Part of a small language model's weights: vocabulary 2258.
MLP neurons of a small language model. Each row is named by its layer, matrix (gate and up: input weights) and neuron, and shows model dimensions 0-159. Each number is 500 + 25 x the weight over its row's rms, rounded and kept within 0 to 999. Numbers have three digits each. A neuron's up and down rows have the sign that makes its largest values positive.
After each neuron's rows, "fires on" lists the tokens most often at its 100 highest values on Wikipedia text that the model never trained on.

L18.gate125:487524509508484535452475477497495516468529516539490533527484482464537427478480504476520541471479526514486441475502499522490512483496501513503441512472471493467523515516503487503499502533515489504522484521515455459471519496491512504577513516505482527505514534521475521553479478506512438484484502518454510510477479468488517501522492443514493502464471505488525520503486522496531504460509468507514527499474526477452518510486511491464531504468534561500506528483516472503501503515517479
L18.up125:477498541510450470481523513520463453496477459511482504477481539469503485483482531511499514517501502460519458479513534522544478524505480511552510486530507486548540507506471500491533526479492493483496460479515546487483523506497540546529486509526488503511509498490495500538472513538527503499501502559466487496521454456506537498535534449504529504535454464499523506494523462519488484507485502462536480475498517485481479489481514486534467489492518540503506503521543492511539474471458538
fires on: " S", " s"

L5.gate406:503546500490509506471487501540489532516482476490515477539496518506490492514488518507547537497488519505487480461512490512503485498487521520498513523497547481492552497507490449475504506498498464497543478468484474490487510517531493506520506498465449568527488503502478520540462497526514490472531517511487464523464562498505464483489491492517472462456501511562476525503491476546467455553494496460497506502509507498497556540489476476508538466505461488492513511505446500509542538525483524
L5.up406:520487477520451528484490535519455475498537490507484501500478527476483471474513522528504481543464515491459499456494519503517469502488525521453479457513488523505517480505535484489470477511480479508503463529523471502489506493501464505476471466513481447503526500499489459496533532504479499524505542503463511513494458475440555506489493486467470473515505503525540486509460502521491515494474524486586480563511480565496546514498510492524492505514501514515495493501465495503532467483509518
fires on: "na", " Alex", "ma", "ane", " mat", " Pat"

L3.gate60:502483477562472497506532523507534475497492486480522529453504470513495545511425553488476493512491465525531494488499510492512485471513470500463479489541473504485499503512493452455491476481467491494466470529457460540503495464531508479533505492543496505481495520521525511471504497502517499501535468516488459515540511511507512477491486478508517513490487474506476471481468513494505464527492531526527532558520538483508555509461484526490498458479509511498507506461491530476474446490482458
L3.up60:492508454510495479537494478499497467508518456450506519469513469492508488470481528499471504513542500536497462497481505520500493468487508492517531511558483475464504529478509471494478472498515497526465435509453482511486505501546500467526547477495426502458509525504508485472503462499548524516547516480491522545530511532524522474514473492518467527528495469521543479513521534514524501509473559552487506505514498535487467491507507498486515498489504547535522484476502505472516474507483488
fires on: "ood", "ity", "oh"

L4.gate394:481508514488492481497440505507535516496476461467490492532521504498494493499476452488524565515463476483537485520477524485500540466498497518513464500538468465466472497494538530496532473504503471529489452512501465506502503559496510526474519506506505518504476479492500477480485484530451495426482492534487549485534535460460502511536476466521502535517517488505514498511533497443522496506504497522473497504486488481499534502502492525492485455520521507561524512504443477502516528511486526
L4.up394:548513538521459481493408513525480512495510495503483515479507449443517484495470478501484557520517468516549503499490487517481534496494469529512488422511499522475461502503494503509502494503476490537518464468528510542515512503487530520512475470502490498481458498511512476474494454507476518481480476482481482507511529483474492501495509429493511536479502496518513508502520465529525523506506496522507484488504509528477477492562511508508491483490494500541574503478458458491507524487515520
fires on: " t", " qu", " requ", " Qu", " sk"

L5.gate292:458523503489487507538521470517529496483527522490467473522482519491554546526502513476526502496534464507536464462513495539490480485496559467509472482504551497498501491514510465481506535510492509469495484485483466480507518529476512442492492476531490445485506562500530516525538452500502511442488478515498497498493517442535478512470519494520508478552536541492492531494505526456477499517483503537522505518500481502484491532507490493466514487498493498457505536474521525493524527486462460
L5.up292:494491475524507542516532515491525482505470487491506483503506505494504514483516494497505516511562508503471515512521523506512521502488468497513461490474505520521509532489534516506505477544484536523504477491491462521491495505490528464486464540540466455548487489517538526523502472516476491493514570523506510519513493556513494482541500451449534478548533501527497479546506556496528540483483529532527490564491468500481512490467542479482506493542453498511470485498542522492540509490521489
fires on: " em", " un", "x", "un", " ex", " Un"

L18.gate194:518481523527517462470518486480509471499505484483519456496497509483548478529459481487489529496518484485509470506527526465545459520483512491544519501448528587510531500499512519504532509537510486486470495475478474544564535529467531505507503468510467523510498503465483535509502486486484490479520524484464525488501507504512490513526485476518510473501525498486531481483511478469491506443494509549490535475513510484465489531512485498467543477560542499559516475498523490479505477518500490
L18.up194:500498495474464497478496484519491454464505510496474492470507468478504462501470508486463526447548530492471507507503475509491490512541487474500514511475495502540514523535488494494511515471476478502464492487524545472536514511514537494468405489495514532547497524471475491478519461510520472419532567511463450514500450547507497518498487507480476491511471502484488494475508451495512483508508494519515531464492533514488457501474487493493536499471510482506483484528497502512512472513482498
fires on: " s", " S", " Fran"

L4.gate110:500501499538537543475516483488519508525544517481481494470483480484516495511515470526487542508500504529522514539519483478528481485533467529468440478507495547423527527507464460499543520474527483486479505476509488501491499523513493513494482543488503506549516536511496510514511470513507505535514475505496495511534513528531529531475505436486484471483488502484509488478488462512501517504489463503484498524541546452492542498524434494469496470449550493528534520507519506487506487520533492
L4.up110:486477485497477472547532493481466494524462507499507474487448463479498500438478455532480487532506490501505526539536519524506485523497477555505491489520503496525493519478523467491507496490498502494465508484494497496527518486462490521498524496465495506458536514549492500531549514451525498486516485477463469542524474503539512509485518527487496473529494506552477448520540519524506539470529520486504525483478484504522483467526471443502548508453458482484483481511474462494543496493509492
fires on: "ence", "ction", "ity"

L4.gate115:463504516473559497483485495566528492536490530522493518525503491479493500467515490472500529455510486494517484482495497497540502509478478479533477463518547502489490471513491487485534512507456502461495481545492523520471525483517495511480514468496525471501473479561526494480478504472543527492497458511495432538433546501547503517486517473527480493498531491507531531474495519523527515506487521520506462500491470496513497512506480517459482463507518510474459538514497475514557455491512510
L4.up115:507492492501472490535515501468515496507467480491515489440496453537513483518529517524494527520506506507535465521465518531487500527461502493497571519527478459567501485500514506513521456505561495514514507522499451472523513517512512515518461485525456516556470509466529474562530528480499501511500512490552527481513524510479518514523506508506511505538544482509485522524477496489477480490504475517520480555459508447468496517491515522511536516488494520492515488484490486476455510510464491
fires on: " ex", " Ex", " Tr", " em"

L6.gate324:541493495541535509488506531491485496509523507466514514478452517472493509488457523505516490520488524535530535533501510521507476522532493444501493521487518438441474505500460510504454510522469504504470467508524519520475494516464510515460490501539471470468497468468473524478537465522553533512498481529461524458521487510547503517505512505526487498448505473464490452494499477517516493508482495487466496460475488494450509506498471493529464561527505496521479536491520498491486488489523516
L6.up324:538463482503556495528474497502486531523508490494506516547531495548498508476447523473497483524516521509481503501512512521543522514504503517511502541520512485525471467473509428490483510500492508467545481471483481520430515488523493476502500507498492487501481489524534508543543485496491500461490459521539503522507489514524477476502519520517435505497504498524479504489457486571525498514521475523490520506474467502507530511506514498527528567504488490518555486490474511510477515539470553
fires on: "ot", "op", "t", "old", "ost", "it"

L5.gate24:504484507518534513479509561492502512512496499477500484498492459497444461480504489497458502521488481496490560536497520480562556487492515501511504476518472506514485504435513501482467527517500454501465500521517536495518493478487521499478490489508520505540499516501512505454476453449508504522500526455516540511515501487502511505471545526525489478522462497460507488532499549512512532500504486491505477432464510505498541530522495493459522462464487469472482509529510543461493469529487511
L5.up24:504524493508486493472507511547455475490471515480523482515525484458567493484523482487516535491464503537483478474523544467476519495515486494475521469515486524455540502512514481480537503488538481517464545496491519502493495490528508484529540491516504513466513499521454518491507490470484496480536525462499502506494552510524513493484508500465531537474483524463527477486469475526466501526514471485512510494478476546523548503525529484476497532531448520480438495451466461505514480493539514
fires on: ")", " car"

L3.gate387:498488506537437531504541475479480516485494494448493535485527526519508511479494540557494507519538507529494527511485475509525543520499492487461472517503505500471560503433540478508461491571499525496506478480453537509492489518496458493489545502515466500512499516472535531526524482480486517483495504500477537532516507489530516495531486495552489485527491475518490465521521509502473515448489466490505503537500508473489481501534485547478534496480479510548492483500515525516514472509474470
L3.up387:524522521479523555504510487438501493479482510479497490462513529542496517496495531498503509503481502516573480467518482488505509518520453497519495507505494486500512483464521538530437499538464494487435515527470499548475521506490544460498495554534454512519525494504497528505526470509474506512502510478491502507527503492502500499503521488551478448494490481490449450499508505523474476461525454455514509461501502510503515483531497489501516497505467524543526490481493485481515457518471544
fires on: " U", " time", " tim", " Ju", " Val"

L6.gate247:471509534517484439513496512512469501511513474523531542520489488437500483546479510472522460502472498523473530504511527503469474488509503487496487464494514468526528565532456495510535511512496472492506480494500437487522496535503510493444467472492510538493494503514486449522544452529457480460486467512505501508500488491546508477493494449467477504497511508522485488456484508555509532446515513528476486498484536501493525508537483504494536494523502487513523532480522480480509520486480473
L6.up247:453533502512521509516504467515451529492530502539505427520514455472524510509489499537476453553486484505520510505460528488523502453560526501497525508503468509475521526518486545511482520508463490485504498501540491464472483500496500520492468495462535510473497480493468485486481452476488532519489474486458472522510442442463507522492506568501483494518475507471490511526512525489503518509466536500477481484468519497482472471541504489482487495511466521486506491502520538521520510476514486
fires on: "por", "or", "u", "ction"

L8.gate65:464533465498540483495509467510482462551464471481525498521453481479514550554468485524496502508519528496494493481494511470526540458519524519503524467510506477479523548535440484510518495514483504532518474465491469469478513505540492482486511517493527528462505511516462468501517496530457491505545489453508498509485506518536470470482521522498525483532519501447482471512512528501546494494467523504502468488495500473493527580508498509538499475501531536506523510485493487501494524521469513
L8.up65:434511507543524483497551477525499514544493474474566511529519500500525475510466502525526523548522535528541536487491519496536472486525516532494500545469482505478530527475516504524490544510476510525495517503527529497488467476498473491459481513546538565478484487497498489485549503460491516510493498467511529518511455506558522468453521517499529505502506515455513516539502520496470505484493519494495492500493486502510495527504521512465512496513501465480491507515494544506507540467549498
fires on: "ctor", " public", "or", "por", "ent"

L3.gate40:462535466437486482451510490487532514491504495507510505562490520511485496503441484503494510483476523564478483484492494471496469501486492545500531514493499452509506505493525533459525536499478519504507456529477511490512501541485492488471506497508521544501504468480452497503547502474528466503509465502474527498494489496497476492559521485512514514542532530532544520547490494544463491519458522492437538504563537477524483508482504510518521501496536499511493515511509511502509488514499529
L3.up40:534458539490507520517492467478477492507509473447465527507460514499505497448530460525478504477471529498456509474504484474548479525524462503555491457523467512532492518521511480514484494492459492533515481504454498508492458492479445495456448518503485517518480502514465542540509468488511504520502480493465460499476506480499554519511475447522487499510506477515511455473549501469515508495501517500486500480507514474518479476471458475497522493503498542521495462505503477536518506531526486
fires on: " le", " Le"

L2.gate298:500513482477502520529518461490501484498479560508537469487520524481526550528474495512512479507479498512487496459498473515538512480530518514480517536473498511496521534444499487526472492486505528490527484510539508515511580479504495490452479510501496459494528505554510491534528523531478489527489486480529512551536500496520514513551501490485472491497520485545507463509499480485498472468506483464474507515526484555483498531504503533462508507443515514533472504496475505536494499485430538
L2.up298:501527469520470510483489474536538527496464524507500476488526552525525550491477516529541509525465471524545497488484473505541511528508485536522521535501492505513471524480488485536476488503462523453547518481501520501544555527523521486475460486496491514473543499497505460530526483537510516538520488470524483528535495528521506523523493531531475529487529493519488458524479507549498489447512467498490493461515501543526459525499499476510514501478501547519523504513515516524521472510471500
fires on: " U", " /"

L16.gate314:463497483494504471484522482484466521456491491498465570511522513511531461505504496527507530486531486504472486533530505475491497486457492522505482465494486521553458513493484517480524508470486484551519446499556439514493456499498508484486470508527534558490487514507512545496502484484523481516486532428453497536468519503477523548507527489513483500491547467456499511504497507520536488512498478519535485460570522489492507489501496484467494492506490498506501527493509474509489482497491516
L16.up314:526466517471516484452537529467502469477497529498496484448473486495487517519513505495512502541487485488562534522522480487522482521470511507496545538559510484504512537508503496516508493535511432494523496492508506514501513500498502524486507481488468525561484481457481469474486545491513498476457510526487522474501500492507492553490495491517469478530502558514476530478511450523498477494463513487498478493457501528444492520505473537532479501507491535476483534520530513546485502554492481
fires on: " s", "ther", " son", "ister", "er", "riend"

L6.gate392:510492505467484511531534498474504487506478489509499525534497484480485471548486483522502491499494525481538476469535459488485506526496498510486492474527485512540553499436508488503514517526486442501523464462500466503503475472528488454516521491507485481502502518488522507488487490506493550509548470516475496501538518502518550502516510512479514507469463459448477478525473513516483496458503548517527508516470519476480534431501485509481519507527488518491492479501506517446573464494560487
L6.up392:512524514513557514536529483536540495490449547507486533480537500463531485486461515501511493515452495533514456460473535515484496497511493519504517521491461485536509477529481524473550524514495504472512516509480516537445505501495500506496522466490490495475462525515515520552494474511491450470510518459503497489495484519481489493543509513505481546510554510477470487468493526524461450524517513519523503493498519495463493480457480510516497492504473541459528488560497522477456497504521496
fires on: " Or", " 10", "oc", "ang", "em", "ac"

L6.gate225:507490488539492537484484496473498478486488481490480477507497508504476510468518535441494494510484506474522550482509510480474554499500527468486482550529553471481481485550484491506467498493512506495529498489515477495516454519484438527494491490515511477477507451489482502500539497514517511526523483497494485523527556487523513477455510487500449504502515532528473487488498501549510509497547545488458503496481469498489509519533505460497572555493459507522489526455538542465494523495500515
L6.up225:510490455520485532497484468485456509494512508455484503488518566486468496507455503524506535563516482514466530534515486521531477508519519486504490493522511475458478491489484477482508503565475528510476459528492532517482517495505509506510485492513471491550555541513542464495493516575522492516501542504502508497507491531522473467500490538530502523457464528500499528462477497480501495511481491529481480540470507500510507526483511544507480528510510485488503507578495473507462493479497496
fires on: "ot", "app", "pt", "rat", "ore", "t"